config = dict(
    n_layer=10,
    d_model=256,
    n_head=4,
    n_kv_head=4,
    head_dim=64,
    d_mlp=1024,
    vocab_size=4096,
    activation='gelu',
    norm='layernorm',
    norm_place='pre',
    norm_eps=1e-06,
    positions='learned',
    qk_norm=True,
    attn_scale=0.125,
    bias='none',
    tie_embeddings=False,
    parallel_block=False,
    init='uniform',
    init_std_qkv=0.0304,
    init_std_o=0.00679,
    init_std_up=0.0304,
    init_std_down=0.0034,
    optimizer='muon',
    lr=0.00727,
    lr_mult_o=3.0,
    beta1=0.93,
    lr_head=0.00426,
    warmup_steps=70,
    schedule='wsd',
    decay_fraction=0.947,
    decay_shape='pow',
    final_lr_fraction=0.0,
    batch_tokens=[16384, 32768, 49152],
    seq_len=512,
    doc_mask=True,
    train_tokens=208000000,
    steps=6423,
    dataset='wikipedia_en',
)
MLP neurons of a small language model. Each row is named by its layer, matrix (up: input weights) and neuron, and shows model dimensions 80-175. Each number is 128 + 24 x the weight over its row's rms, rounded and kept within 0 to 255.
Before each neuron's rows, "fires in" lists the words (lower case) most often at its 100 highest values on Wikipedia text that the model never trained on; "fires on" lists the tokens most often at its 100 highest values on Wikipedia text that the model never trained on.

fires in: "president", "district", "player", "director", "archbishop", "coach"
fires on: "President ", "president ", "direc", "ishop ", "player ", "govern"
L3.up895 [126 152 130 171 154 111  75 113 104 118 148 133 142 105 142  74 146 162 127 150 122  92 154 101 105 149 149 121  91 140 129  96 165 116 119 140 128  90 125 146 135 150 100 174 146 104 115 127 122 120 126 161 144 115 130  88 135 125 137 117 122 173 135 145 135 124 126 113 173  91 121 137 138  96 129 112 138 137 122  91 173 156 155 120 100 177 131  80 132 139 161  83 110 124  85 116]

fires in: "at", "of", "in", "by", "cleidion"
fires on: "at ", "by ", "of ", "in ", "on ", "In "
L3.up555 [126 148 132 113 105 147 136 141 119 112  99 139  97  84 130 141 145 130 112 110 140 151  62 149 133 149 142 124 174 118  87 145 157 105 123 127 143 138 109 133 147  92 102 143 148 134 132 105 115 108 137 140 112 157 183 154  79 145 100 142 137  85 178 110 113 137 180 123 115 114 132  98 133 119 121 151 158  99 112 125 114 119  59 155 122 152 155 123 116 134 135 144 114  98 120 105]

fires in: "until", "while", "where", "when", "before", "although"
fires on: "until ", "where ", "while ", "when ", "before ", "although "
L2.up130 [134 136 132 102  95 103 181 154 125 105 118 126 128 113 143 161 138 153 163 133 129 105  94 143 139 124 153 177 140 115 170 133 103 115 165 158 190 161  94  96  87 129 114 103 123 125 127 124 119 126 106 183 116 147 183 109 111 141 106 118  99 119 183 112 137 127  93 127 155 148 165 145  83 134  84 112 153 135 167 139  85 102 142 108 130 136 136 136 132 134 139 113 160 116 115 132]

fires in: "the", "4", "gold", "among", "all"
fires on: "the ", "4 ", "ong ", "All ", "Gold "
L5.up947 [126 117 135 140 134 121 141 128  79 147 124 195  93 140 131 150  97 114 134  77 120 127 102 100 112 129 103 150 120 132  92 128 162 167 132 108 121 130 147 101 119 124 114 124 137 148 119 101 140 142 183 131  59 107 174  84 127 120 125 196 107 110 128 121  97 142 122 105 130  69 129 101 118 124 118 156 118  81 110 117 133 102 138 167 112 121 164 113  93 117 181 182  94 107 128 133]

fires in: "club", "school", "film", "born", "from"
fires on: "club", "school", "film", "club ", "born ", "from "
L3.up760 [143 170 130 114  95 109 121 112 125 122 105 155 141 117 137  70  96 142 121 128 141 155 109 169 119 145 200 152 128 142 123 111 137 153 135 151 109 135 104 148 146 126 101 113 112  96 124  66 116 129 102 115 113 152 126 115 156  97 140 115 120 144 120 127  97 165 131 115 113 161 162 147 143 146 102 104 190 117 116 104 173 155 170 135 132 154 125 170 179 165 167 172 128 129  82 130]

fires in: "member", "known", "station"
fires on: "member ", "known ", "Member ", "station ", "organiz", "associ"
L2.up61 [115 139 136  98 118 124 110 160 155 119 106 185 136 151 122 146 126 147 146  76 128 110 153 125 123 115 108 149 126 105 108 120 137 123 126 135 151 105 143 119 126 107  85 140 133 122 127 120  90 131 129  87 148 115  86 147  82 167 118 116 151 161 157  91 124 138 132  90  84 165 143 157  97 117 105 125 143 110 133 101 134 140 127 164 108 137 134 148 135 107 172 112 166 154  73  84]

fires in: "first", "second", "third", "6th"
fires on: "second ", "th ", "first ", "First ", "third ", "th"
L3.up281 [119 139 116 138 152 135 109 103 152 138 115 117 122 154 149  97 142  80 130 172 117 122 135 102  93 147 112 127 158 124 142 144 133 103 110 164 157  83 113 130 125 149 125 145 154 137 132 115 139 150 100 116 127 167 130  90 135 106 109  99 112 114 133 124 137  74 107 138 155 165 122 150  67 162 136 154 119 139 123 109 122 120 123 141 157  89 155 109 151 147 102 116 157  93 134 137]

fires in: "of", "by", "around", "up", "in", "over"
fires on: "of ", "by ", "around ", "in ", "up ", "over "
L5.up254 [138 142 135 113 139 121 130 170 152 149 183 172 123  85 137 130 171 155  90  99 156  91 168 133 164 143 148 131 141 102 114 141 104 115 118 123 158 134 117 116  91 113 111 111 113 140  69 142 132  86 147 139 157 147 161 143  99 111  70 116 116 149 123 150 159 130 128 121 139  97 126 107 103 119 137 138 159 124 136 119 138 121  51 135 138 111 146 135 116 100 158 102 100 123 127 155]

fires in: "a", "of"
fires on: "a ", "of ", "9 "
L5.up834 [101 154 128  93 127 123 131 191 154 120  92 157  97 147 107 108 158 126  98 159 164 129 155 134 103 118 126 106 102 130 147 157 164  98 143 162 154 142 109 119 129  80 157  94  89 108 113  87 131 146 137 126 138 134 139 119 118  88  88 105 161 102 134 157  96 126 196  86 111 121 137 139 127 144 171 107 145 114 133  84  75 142 127 132  67 120 137 128  99 130 148 145 122 161 145 154]

fires in: "they", "she", "these", "utc", "population", "summer"
fires on: "they ", "she ", "these ", "UTC", "population "
L3.up829 [132 155 168 158 193  99 157 119 105 163 138  91 178  99  84 153 128 103  84 132 141  93 102  98 117 115 124 110 138 124 116 128  70 173  85 123 136 123 152 110 140 106  82 119 201 120  71 138 149 184  97 127 125 139 119 151 191  69 100 128 146 117 123 112 133 130 111 152 123 161 126 109 125 138 119 145 149  95  57 179 135 144 117 142 145 139 130 148 137 152 114 165 118 128 127 146]

fires in: "university", "city", "primary", "facilities", "school"
fires on: "University ", "fac", "curr", "city ", "coun", "Gre"
L2.up429 [146 149 145 164 149  90 154 147 116 134 128  72 124 134 120 112 120 100 183 123 171 114 148 149  85 129 137 147 128 117 119 113 137 156 113 148 106 103 115 110 114 140  83 157 133  84  85 106 143 150 100 140 110 127  68 117 117 128 154 153 142 131 117 128 120 164 115 143 147 122 105 142 150 134 105 130 129 165 148 143 102 134 148 118  92 111 160 168 123  96 119 114 159 164 115 136]

fires in: "m", "mi", "cm", "pm"
fires on: "m ", "m", "mi ", "mi"
L5.up565 [106 126 164 104  61 117  77 155 101 118 119 122 130 130 202 124 135 113 136 137 154 124 146 133 124 117 133 149 122 133 149  93  84  80 158 116 184 100 156 104 168 148 150 167 126 124  84 168 105 138 150 108 114  83 129 152 126 105 129 141 151 112 173 126 128 134 119 156 117 154 115 139 133 134  97 145 124 120 126 139 145 143 129 126 145 116 146  81  98 112 131 108 145 126 100 109]